config = dict(
    n_layer=13,
    d_model=384,
    n_head=12,
    n_kv_head=12,
    head_dim=32,
    d_mlp=1536,
    vocab_size=18563,
    activation='tanh_gelu',
    norm='layernorm',
    norm_place='pre',
    norm_eps=1e-05,
    positions='rope',
    rope_base=10000.0,
    rope_fraction=1.0,
    qk_norm=True,
    attn_scale=0.202,
    bias='all',
    tie_embeddings=True,
    parallel_block=False,
    init='normal',
    init_std_qkv=0.0246,
    init_std_o=0.00482,
    init_std_up=0.0246,
    init_std_down=0.00482,
    optimizer='muon_variant',
    lr=0.00138,
    lr_mult_qkv=0.7,
    lr_mult_o=1.06,
    beta1=0.95,
    lr_head=0.0059,
    grad_clip=1.0,
    warmup_steps=39,
    schedule='wsd',
    decay_fraction=0.816,
    decay_shape='pow',
    final_lr_fraction=0.0,
    batch_tokens=32768,
    seq_len=1024,
    doc_mask=False,
    train_tokens=312500000,
    steps=9537,
    dataset='wikipedia_en',
)
MLP neurons of a small language model. Each row is named by its layer, matrix (up: input weights) and neuron, and shows model dimensions 0-127. Each number is 128 + 32 x the weight over its row's rms, rounded and kept within 0 to 255. Numbers have three digits each.
A block is one neuron, or neurons of one layer that tend to fire together. Before each block is what it responds to, as a language model described it from the Wikipedia text at the highest values.

Clause openers before verbs
L7.up845:118128138123097061134083089136052165099118153115134088122129085133147121197046086167068188140099179150140109130174062138128112175109115151092103121090108159122100108129066195148183186176175130139091102114148104173114091127121128139113110102106057079182145101124127122127091139119101151190129141147113153114148122112143151105108138154153170085085126121125139117143136189143173140144083

Infobox field labels
L7.up821:125122094162113139123149070115087141094181105099092200109105157157087124140144119130136119163062105103129134144112063102062124130134078130130170154057130170142148143121136094109131142079093109133084120165126105082147128106162148135090099183106135128159124073093111153079098117165164138144063117132134113088128153110106146100113152171109178169109087140059105144034166066111088164151176

Possessive apostrophes and table-row starts
L10.up198:121100141110134136080165135104123083096097106091090097137126111101094120118076184166159199038145121155122133206167141108142085150149122065174131111148109090101083127190136131124132122103120112132039153146144174097144109082148168109105107107156128092062154060143131180112168106130117144111101186124138113122079069138177155088096087105134127134161123184151181082025080138134130124123158
L10.up301:123127137160160124135141134138160085162123111060134141158132138075110106167103126084093136161159130106151141195152147124104163129169142140069191104125145128110173125142126155171131131133138101128198157122121199070107128096116103168097127153143109099047143112129182177098088190131147147108126150092134050118112090096102087090107166119062128152095109182125160085129130185137121169142122
L10.up804:125088092126089133170129108096121079088123119165120122200178157123096119139051092118140121114107121130155141114129117094110119095128109143117097123162104089102131090158179155167132179168137140117106105124125160152174154077106171060118119096110130104086143100036118139135093129091094168121172107190176107147140098131144141114107095101111168182121170129130108086130125148170125088093146
L10.up956:111134099103113097139159183093144066151114081121118189141154178108085121157120158140163139132149139167147140138077128076139101119111109110185120155151130166153119092105125145104113164115153079130175105121072149129140115094098123049089144163118125080079115105122157137106078184100149190163145078127118155117098104049208147142100180054093122119075132104098156133116067116116176124112164

Clause-opening subject words
L6.up345:118133098102091141106061187195086157123149120080077115119143143082173121153131173145140162142100155119131158119144122077135158164132130189118185086123122149082146144131160145111125162149087051136162118102129092116130107107142116153137131162102124127148119115122115141119132140136128114114116152149110126148182148117105148092127086129173117115060121160094139148113108136133174117139155
L6.up380:121160126126139152097173138094134114165156091160130160141088151118132168147206085097120069093090160141117107103125166111139119143143135121127137072097148190200205149101128195097143154097109098148091164202098113182156120133151131111163148071181135178114093092098147088165143135130203086103176154165105076155137110111092123098144115181083148101119070120151103080129146110128108151141138
L6.up509:155107121121102109060083082121078173174122128076131155198154120122087098114160123087113113154134127105111166132125148127083087149065075062163141100149146120089106096127120146133131144130122113169071102128097071175167148157117109157136108108135234142130079164158086145120141106149119068187157155168129160099136104126111131073074112098077136096139141076108143159176117094149088141087161
L6.up524:160093126171086141091124190121126072138121112173124104137134089120124158231162168108103168085082103089091162059122168142152169098177116132163087130110069147119067104188088130117169087092096106191121140092083143166166080105135178163122096123124212158150115187117133128122098194096110165164135105152131129165114088019100148140134107130102110135113128153130152165076124112133132109127195
L6.up615:119144125151119101121149119070195129073098147130124143124125153155159125022121107173150089080084148122153171135124115108159065184117147127088135095141107121116154159147112104131101157169117130132132099121134083139176121126091144121104179111092076105135123143143154158150136127097119090134199133114152095114120124087137136168160113142104093155173148088132194124109222088149081079081125
L6.up630:112103204181067156145107091131065121137061168134106095116150095174120154118119067122124113170176171111119143218102105143130060160143106093095125093148086102120066209095121161108177170148140145144110137137171097145110132153105146174134088135146148106132144084103127119113165141149180191146083149087166115179131097137169110096123136165166149100164096120121133185158108171165095137150173
L6.up751:175133078151069144112104159134154168105126129124095179112164119097165178079163149100145109162161172123126136174162081146165095139157120164145113048106121103141109131151133121183155139101130157082179167146087122079147131098069129117203171184125125080124053095104116110214132137121150160194184120189114158125121106093087096096098067169146134105165142134124081120084068135154167144132161
L6.up913:149171147111118129117137095076119150141137105133132141081132118094099132042100105138149127136142131125191131147159134112179131176078095221135099109119158143111104157186200116114156193098159178148142171114190085168132071146142116197091158123197158132147061132115149088103163093156135179134086137155159069164144109165138127149110171128048136168158114107110092149141142182131133159151152
L6.up1057:132111123124123156109142147109093174136062130137138080153128104105145126092142152090144152093193146171162135141076179134093129142146126124130104099127166106119165134150087176130097094100191145092162143140142098110098134093089089094113125113169134115130116071163112109159123157166063145125165159122188102214126132155165163103116109109109132160171182130146138133161149149138126129104118
L6.up1168:182126165135160100097069114151121172133152158120124110102188098149119115072147105103111123156160106112102082106137095135130120115125182078099089090143157150121178107134070164122093184170111125184134145086123060175059148112058146158140107114105153128146120081105150119080125157180086116102152147137208094113116117175110127132094151025081176145087122097116134139103126153120088121126108
L6.up1207:146144162073108120131107153147052080114141108142124087122142082115117138134153074117094162188129138055098102126157106130103151153150182125118173125163162143154146092072082155148065099099152129143117161109092143137116171128147163166085105134107084196141120108142127144128123156164060086119151119126136176179122128165125074194147197073091126140144116155108122155096125133122160087141132
L6.up1266:124141104092141084111132094105153104151109179152113155114119111126109207117135092120039105167092156121113131106170197062102094110098188076103142157097121136134131127110134161056113150149132096155136125132102077135105155089153166116127118066148111179134094116119128122100011152123140098255110118133139173114106159124115107083129131097095131065141086109153101085141140215126123129125114
L6.up1282:147105080110104119132059106111065131123124108114175127111153085170130204114081183090148130120154149128148174115099145156110121177125098079087154079158158124129141107154086204129100143156191115178132106121153115199090195108133106150154112113085148108178085124152115089126103139155145128087136152127177080091130113111125129089155113161130066104121117082124144126092114151105160149125137
L6.up1325:180112159201090101171121160085134079194144150138091110124174149147144088074128122103124120168130117163146070128110171140165118147149110112106121119166123126094171189127139128089162111098109114155153090104098092099111117103134147143105069115095064118175153115103120118153175112163139087122089115157196126129123122125124139118138112117086150122088132116101157150150139137170077119119089
L6.up1362:127169101101109128129121141166124117092119159095056102072136078115147137105121126160093165118134095123111217135120111099141117151126165178105100090156112104148150158140129124122108126138088135102152138091077120094092132134166133061070177174176139167129166120119138177063142113107105117086145126060083157160113160104088098132084141102163178108174156071129116128110080106188107126161125
L6.up1420:142155116138104101053128142174154099124131168084150160101126140123098142134118106071179154147133109147175110164082115109153132147103135127130126157174077111116176103158120154099168122147111134129048131147117103130141094134134122170065139141142153132177116169128088130148107130178129130111147169149173118094119135135159076120099123105092100035111067114140129098164127109139075166075180

Indefinite article "a"
L7.up1189:151092080159146083172147058139174067170165134123185139148180174081147136135112102163171114117159155135073084139096077133105127133088146137093099072132041146130113105057133054129154130146121078142213109077102131113113169116093121146130115158068076141166171118146101184120117150166130150130144127160109106111111191105174141132157132108098155134115108136128080111078129138107107147147136

Name or description onset
L6.up181:122190096097107136099105215155060126152091054130132127113102121192200141104102108132125132142128186114145102105098118130093147108108141079143130128114121149176151082102112124174109107154105122117139122143145112125184121107160112175079136115150098178174058126114118184143054127220127130091123157079073164130142104104107127107104112149142150132141059114145139073152129097131149134130121
L6.up240:098085163122205108082135132126144134059121081123095194121114116150154144109130110112137131074125093163122119177134156115135122129152146112091141141183146152093110093059113148125203134100091083097195118147098119150139137144140175151111149155128213136153147129092197070130081152105135090108133137100119139205156114092104039146149116139082112105113163117132150174120124137149146086101135
L6.up406:106091125112110086110077168126145080145126057111157101127103143129178163159184112122107136117128174094109118109156098120171122145126112093086103111142161170161076110123076154129108105132158078112189189168081115101108122045179170163073136126152087137129093149152114155150114180106159102073115116129188226127126178102094093114156111148120100140030150099160179110150189073128142120132134
L6.up560:130110139140120133149090129136101155106170098146130153195141114116099143068107090129132124143103193111077183117101065087124107079128156059138121136118084092161068093150119097155107151146130115116126104148128139143185110105081090139137130079103143151107118113047100091103134111135099150126134085162092123102101127103073122100170158103067105139149154095103070085138172093118134146137154
L6.up587:173092174063184071118119083052155133072167107158191176095137114153134133094128086169135076133170153093138101149214143107146105112110084137076082136139104142167193124070071094163134088140145107149098152135043096140208140101154088117141160088161125171157174101039141091141128138098097149104149136121118130085126127123104155107130104093137115183160118162073087137143162099100169141150083
L6.up588:085152163088115090131121143090154113142112152118100111108101090105142146086113112130077127147128153116109171103222118164122109089225123100066112182123148146077055114134132171145116130128096119118158121116135060061126132131155140131149094140167123103106170159105207132144116146150141128069111170113084078152108124116128137162169143182189128112158063104151175141132136109132255139070117
L6.up635:122143107062096131117122111135109139196143148126148129127135167093093096125097100144118115144112155119096159186147129125161113129143090098096126102125141148074174175135137129185156127154072117163185138131105174147107166085091106182120128089150108157166116139149146130129205097193165165148128110108082112156124178091165089126141114181128116172112109085154130075153148128136111088132115
L6.up788:158115167126127113053115161083080101140104069117098117088148165188112149147131118166108138140029207140076148135123110137135096072134084164091122100121059154150127084136067085082145161093115134173132095122105068102117111176152150108116166143166126123157109130111132179148146120114211132093130144130105144143112103090076152080128138124125165127123143138115123119112134124115146094084168
L6.up799:190141118110163108102155088114117084148126171123151126121123166162098139102127143132116107137103108125141146135176111104122080128071127153082128116128109174113101135128101152134135108103187159099159154108091148154143134119124137099169118162120069078141124095144130138070162106128199134156138116095112149076063155119091092189075150130142119165119097116100114157073181156128111128137084
L6.up1035:170090176092039124149165099177130122134165104118157096173190146156137130158047088103065115076098210147082141058176084062139088152146170127141131182120175188133106087073131119144096083116121114120064131130142120154122111158097142199097134152094188098105115137125136147093097115185126127139109179144084123166127176165176078135215118136128107150142123080126065241111160128147088161109140
L6.up1111:147121108149134125162131133146144129090104121088168141129130086099083138142092110125131104113131148159140147145145088187142133109080104122099118108077152135157155085184119142084129197100126104086157098135142139135162140125121141135115153104155166112140103100167063204144145184124077130140095144137163133114104160132081111107165142185058133138117106145119179112107100126112132135115127
L6.up1335:182112114190129140121097055099163121097160177107203144104109154105152106115164105062092058144101215188121147117135155110117125181106160102113169173167132169071100104118126139143143149157131117131151179104101149142092179120124149131116184134113131172130128110140142106106165165130106158157149123163137118104180119108094099165211139131111089077117141146095115104090143130161133126130110
L6.up1342:136085202118137135144103178155133059093080202128119178109148114130200149130149160133112108123115104113137143107149138141170080128074166165151087080074130099146144081128080063135194091150162141125165060171124113113125103158115168144111120114146119153080114087171120203121119174075169110132115130166133162136125137102126138092152130168127103091111078064081161215094116102155142117058141
L6.up1396:167205162137108166158073117075116155118154117114114115153147119155111139124156083120161129068059144111159103134212210062065105131155116115156125134084163107092164105076104115177203152089140093157194128130105087162145110175055139148120105084200110101113123122112122050109102142092154143100169130128157143143138194099184089085106148106100132198114116138153116130142112138121142101143151
L6.up1455:106141179158161134206123102160173106181128122169158112176114114122151174138139082141112142126132154131119089113155129141152052076132120059153126093036107138096107212110164145147176152120133084047171108152056164111115118107123126152104107182181106108099125144149059160112143170114123163133058138150122112123170145142134158062125126111083118120127168152128145162084140145118137175111110
L6.up1500:098161136185141158109145104156107078089121101094091175164120094142159193112154151125112156119173093146120112142135115064129162123124082091099155145125154105174120159124126116163147164124122182113185165112135130149120140150104163093098100125128079089108136113118114082141146148187111179113112183131115143110113092117085179130121098107174167121117126147177183123138138134114097173150180

Indefinite article "a"
L6.up59:110121146130140120155068154253121120073114158128170115185104139197087068114113184109132121115167139110191119121128114130133098088101140158121115110115069105119119142129135120109122200158111104114119177153080137131078130143118140136125063156140097092142144157115095153123115111125196093158115190167091197171109171182179152124139089088185110119146133141129104153096147094130135105151112
L6.up79:095187104133118152117141127157148158143138108124115180149096128059136171141139085144179143104172159074123096123152137112153114076129127101123112115144112141094071074066111141110204160131110108131104169107107173139059100146160151161168130121106153052109135106109117148085084117095090156105106150148098187129147135116105114147149134146143065097111147103093184136119147145097083117136165
L6.up277:098147179201170113111127120114140075188043143080099135135113110134152177094112133140104130096154169136050095135083130156133141154114056166125119147135141066114068151086141156190153137122122141150165049109131076159138095090134101125088187183138116113113120119097168137157127129118126048133093121130157123114166082176160118093147116145110164125081137138098157068143148129158141118163120
L6.up392:105114154109127165129147131205153140162192104165159117125131094137157113114096091168130147154068177113164090115188154132113151160104150094073093107140106125139123116095149116157094100154083114043159081131108163141158091115157153163118152093175130067126086135133120194118123134110101113140155167121127133111115149156151164168191130136111121105157079093134184149126141122115095117056169
L6.up400:120118074156154146137034123154173134115151122155166137140107146117120134107163114104093182149108105101141104133130177176154112188112106145134157166151071115129115166084155133130195111118129103138108186133207122110115127093130104190164156139118087076108147156091092101149176128164134132145081177123141090119212126097139065124116146101177186048146115161151077080131160072157140103144159
L6.up431:115110133090147117121154148153064076140135145185113125118130153076141131101115106219205106141146170124199103161169096086098163127159113165133135106142169164112115099083105150120164072111134088128147164073114132166139117155176152129167113171110141117124184102127118187135098119102146130129135126140144102183109071110108093143166061124175143126111126123148137131092090157144137107166070
L6.up536:148136124157116154123136141120129102116143124125139081165145123127127115107078106121159158107146190139089072111072122181123148134229129115105102126125131123157101107076119154157168179123098117122133111117118111122127124128115111125124196157014181125122126133155120164126144080112232169108123181152145129108138126164149110176151127163131190121083125122154167126071139152166200113170120
L6.up575:151109130116135189091160121103184102130167120100198105154166192086174174134163106168106171143152180085101123178164180120111068158134172112149163097057121187133143119082145112073152099089208157085083151077172162149087110163050138124138079176096164096149141078185087110093162114147126156115173174142122141120139107089146093175136106101137125175110153134100115084105160114134138128165117
L6.up738:088154213119178093132105156105127154187183099114165106117191176125238103113185139132102136147127184135155139112130123069113095210080126166107137097168153109161111106042115093121102073109106132101123191106164202150114087097112153120100167079106135123140161095167126157113140096099207112115126117082123179160179162120081119121123126085100129131154138081154072121207122115140116125085090
L6.up962:084098137116114111090159082138121137126125116126124095116144128157182155113120092147177102122155159132205138196151136080147124121100146069140142118129134083120128102093107160132114115101159154145123118112145147163064138116170131134122162130204118107168104096133139131122164104162162157126129119156097108090104108116161098152193148154147142125085124117160126093108132089120132082165112
L6.up1010:170108145169136185112099147099161114085137130145147112142130143102142176165142133155123157166142182107152100105126094153169167158151132138101169129129153146157099067097139184154199115130107107121114146083095127150107098129159139144124123170145135194100121142157145094132093129156107095161103064108052126087182142108131109132106179143147185130124127118095179154119155154111137111106125
L6.up1056:197141136076176128148131109127078135132087132070155165103156099087049155078077142062059096158139118120093086141140088174144124188133106168137151124144150067146138115105056104056126173145116062106120170089116111136237155110199098154107141135164106109063130089134118116141091104114125164116132070089059078103132122161097137125125097122087148112144121171095128101095142118132164102146077
L6.up1154:120138117070163053143089124116132090096131126179167152134124152136126137153187135110092155160116107159110155186140105112108078119114052125123126142135114146122103094083107128066137141164122118094134129154146176158137191158108134075153121136179173093180161088125095158105116154176190167145127088182145134091090086174113129177169129074156113100120154150103098161138147104147191027118095
L6.up1311:195134126076085137101131088085069143046168144065073086188139159108158185114134136138141141139193159113068092149106105068144104105100074174114149173115115088159128120102121067153137152156088099128120147094108083131150094042131118114184134130074156068096098106168130073123131102124158118111119119157067169077114137145110109135115126150164098165161149098130146160088155143095116107119105
L6.up1378:114176135108157080146126095106098059154132185104152078103122202139096168130122098086109153116165143154124064144108167113172110154131138130146135142138127061147141095078066156133139180230181126164126099121157114072103106107055121099219137113060116116155105085123057144144144082187123133087110138124089153179098103149142102126140124124181157070104152128129123090058116126179111173121075
L6.up1400:113124154174184124182155076138153124128145137186142144184120150114136095130108153183102129121178129148096128145127160155145141162081187126106167140126149170184134120142126089185171175137104101129131139113110116121151135163117105106143163135189121108134088133124140203131155174134106148157186152109100172162104106160115145175139136149108113081129121108133131127145175126130109152150147

Infobox field names
L6.up159:101067201176162100118162156124080075170152131114120160180180181089083139145113143127075153103160084165123109114188206143060146132125146124144188152083124141154125179111139157151085156214117075132107123119123177142158110123129112085110098110070150126109102071078071168104132139142163150100119108119069107138118137145074170112132116123150129078131150159105129101151126094112109153161104
L6.up230:174154124094182049137172073121148112108146103100105100103102134122123134102140131146133155110122125216105090131124143133165095165138095138133067068106126130142133145164116152136115170123165147152152188152144182044158147100120116118108082110099103102168146138127152071148140128090196158145154066112192179129134171091176159147143132078095129110099098169087109094125125135152084060116156
L6.up419:199081113119183063102132115105133117115146155087104129182165123123145139128125123152171086094157126153109146112186144155128093043059139106104169069148106130103112108128182165155133131126123136097145224126093108119125123130109160121152057155101087070117149082150107129097097145168105123116167129144124135134157061092166102124108119139133113138180135116078150114093158169145032084134092
L6.up485:114094153092142128083190228154122104130144073110144068171121132135045150116114184099102129124153105147097182127053153175123162147136143098128095118189127135155075166171172136142082128091083096132136115077123156088127097107214169106140120175122092098065132117125140126148146118106132105147075176144163127106131144102110111119175136171089156074210114150141153078117161132116091084146131
L6.up504:100156166132118122115117106100123098063169119100099134105098143127109139077119150166092125168142120178107126130192167124116205114159098152111177140131119234087113156124100135094097142104103116173112121153151105159119100131139164116103135180116101055129196122146160169076088076122164165114147180096129127062187126127139164107165150157108134144125125132129154173107108092172105090147135
L6.up614:142127095117124154106169162119124074075047142142130179129146134114107092178138144104063122163153109102161117177143090175162150158127154071080175180185142107140043125131111139173116147166141102129096119092125071135123099132124083108207151138106120159070071137120121147134119165152080146084121087115052144137136083169119144118130155159153107095169142158092123088148152115168145121124118
L6.up728:131126188174109156099090084166124113177131186127107171136108153148114128169079156178082112106074255122146095109100124151093107138076132119138144174086108151087136103117164075124143139141164142150163093107067176114104130105146110089129151129159125097090159089176108136164159131177126095111157157120137065093123144059130083163180154110118107063093175124163112132171186184148112087132123
L6.up753:157133170122112125165157109143080132104124160099164121089116151069114159133095158097152211152119078151063100078135176139117166104153110152069129157118070145142101172143147185130198108112118125078150103132213114217113137121117159134096139119134150114151051113141117101080167125127130154098155134129083100161117169169126159124108158059133155122127114141127128089120117163127156089126094
L6.up1067:145179185133147102143132130156153117172150164151099118126153095063135133089172144167116160116170143139107100134173130153120125092114132135117166103110100122087165140158115167101095125158093066121129140177112141143164178214127102111124138138132143150112120166157130139094105162151144152126130102097089174086124110096135089074190122093123113156205124124130099078059142156148140121173089
L6.up1081:106107174152120117085146150132184155158149083057163132175083137129082118169163068177105094105146111133158112184180076174161163138115131068106138191117162165109114148140168135181124150116163125147134154083126106089166145089115156169150108127109123170147131083119091148142117061102159151094127109123125068155096162101126114145153170144127170092075160100091086151080127159114070145119149
L6.up1174:117098105154172125095094146094186171110148104122105131159123132111058164188180139122112123138138142169122095132139136112126083118146069154153133070121111130153155118121157126093182144119133123173112173152107130096076114109218117131109169153114142050129107162155141161125125192155131110089116095111170103071104132148112121193092124144134163063116177123102139089192158179101065100141227
L6.up1176:113119148178129137112120095157139104103184102204071161145186132151129201142100171100114149188126174138153109143124118123105139193099054121158107124097148150090116136118142122158080140115108095070113129093177182136155127149084114147150147147127174095138160084132122132169131129140142135126102134159139160161136157139096144081189130113152150148184138069131139118135116049176098116121156
L6.up1203:104127118189132107128186092125142164123130166093101141151144126127123095148109158212103072107101146100104086103120092101086095136141062149144144083131083108094118128117125161109109134125139101080133126091149176126127179089086170165133144117194126164086195098117106155131116093109122088149148044132134097135091232116120135105155117091108169074082169111107107139093161116192120128165165
L6.up1275:175139062143152134094127131133171105116086115101132117107080146054110145115103097156109131041085124107130132165114149116087174212182130135185184073157141145111089113160137134123145158149130125159115124132220184103178219175140083124136123089100130098119058096087101118173136134067103179126152153121135159169108160135157129117146102145139157145085166133095111147109128102110069095175088
L6.up1425:159054112188131154143169062109156129101165124130154182153142120115147136132062119187097085141030129149105094150116157128156148179059108084113105123106146109095079156121135121117109189098090136115145157161178107176094177089147150138119204104187110055144117121117086089093103131186145122202106141124139115006148136132115144120087151114103121093109103153161095093113077097146123151175127
L6.up1446:146148162150126097040060063116085128093125101129077169129205193144165155213148082125116138156126168098121114136122182088172136151124172159171143107135127112138101178143174087143142135034167083128164141067205133098161176152120119113118113125097125136140119130095120107062141053165122135159165099115145098157146145144076151115090189116138159115114152092129125179102115155160121219129188

Music release predicates
L10.up449:118105190100110161129082116142094126104135155109118101128132164125136137089176191114130124151112114088150148104111096133149136127126161087183097133188160097072199148142095122146077179113135117156159148130161081174070174195051167114083098110196160155142144124136126136082129153157164116125145148161130115115164112160118142066131109102083081084111130119165093129098125127148134080097071
L10.up473:074096136139121195155111119132102143166123128158122115155186123142167128115130131142098085105137147110117136106100085139106083156082130109190053060151133148151121109169108186137097168116120143160133116103155135154127130153079155146127091153104122073128145078134063129131115130159126119092141074097120095143136103126053087115136105050110121175137147100101122141118127168102130109161177
L10.up510:158114108147160188212132108137106085112110174180075070118116138140133145140165112159162103148128131134144144073122145105056056131125122109136145135140114113114164096136119112137108138155156105147194119120194055164110100102087166177114148128146124150146175103081201169123158121160202098124163095167168113117128148157146123115176117108095115156104124098119162148126114102184124145166075
L10.up1320:116149144128121135172119158157124159184153129106138121084137114127109142149103086188123152175178121108105126134152146148175102145092115149104167149151162111133107130160160091044136154065101149110160124112137079126099138139126147126114114140085171177176133088141167171161107135115149135099142122207156105129114144166100085091132140104110143175133088102137106157178121198150157154180176

Foreign-name gloss setup
L10.up35:049140154152129158137101105183115085119122193097163163124057124147147150085086148078134096095144170131125179182182192129090094166163152131101099075148117122161129105075127125126115110101100063089101073115119098080131122120073099145169070072176120155134064074120102068144123138121153081149143078085150136185130085086071104151040113110147093160106151104170138113122100122145167133097109
L10.up53:141097140084089166079060104180121159159129170108161097132148152100177183171091104107167149084205121130135137113154123126128121132088162141062167080146178078118114111132130143172087140094119133148141073137140101070164160085111107110101112091161201137130075087121193138071116125132103120110151079178111120110078159091164121133109141180138138120106162139141089122183129106183161083148091
L10.up1228:059178134086100106189115186110101097116166036071187105090086146127166090124127127132066160067119109117098165163133114165099122135108111169108156155133164139113120147127123081109119091145131170137157125112114154150111179130152138090152165143163145083082106084115150104144097148171166132157130146156134118175203147095151135097132158109066169125170104124129115179072140067142117042155132
L10.up1250:070181139111144131141158165158124151117131150094134114097131090107127182108144127153100093046154080155139106161140130078124090052098067108080148133101118105162146076105191149130138144144180128133112155151131121122167127082134134119150159106157155150117136127113166129151115112160120125173104104132114124169146101122109095127127157132057162112137078150128140145080130106168147137153144

Indefinite article "a"
L10.up514:114153085124128148134150132149162096159114095126119144151170068183093163070107079121171047163152134121056122114166132132172164135118162160140156095117147099147178164099131194123126192076082106162098154147103095108198101110150086116132117133110131103174114191080169140137102090120156156143116147196107125108090153102098153101164068105182131110101075118160102092137171117184109150131159
L10.up856:085163117127099077095075084101067112112078126141110127194134130118119088124141126131173079146135087111192162165115130073132072118156114118054120165133141130158093051065098123119134152133132098163136125130065137108115179120091110127107092141177139113090094091131120206151113111137161109109164086177058152118121132119162092141139118143121131148143136084143119067095105133133203120142111
L10.up988:126109173093075110117153101064097101121118109145139110096097137185107176108130066132149155098114117131109127096196142177167178116133103107092100084143083156194143087102133080069144103101115086179098169113086112111121118150131093107120138137095130106113121145119099194123167170145156112129080127164086084125128134136147093158127061115174143089185109099167132117103108120116132086132101
L10.up1390:119148109150147194108106048111064115133145118141073038133151154150145098169106114044094127132146108137121083131161123128107142085145132168081133161209096089125146095142122117197149085088104096071149085082049130143210145117099150122116156117132114078146110039182160118101123149143153178133157117166137124127140095138148159174120090137126097138098111142081167113109165152165180078174156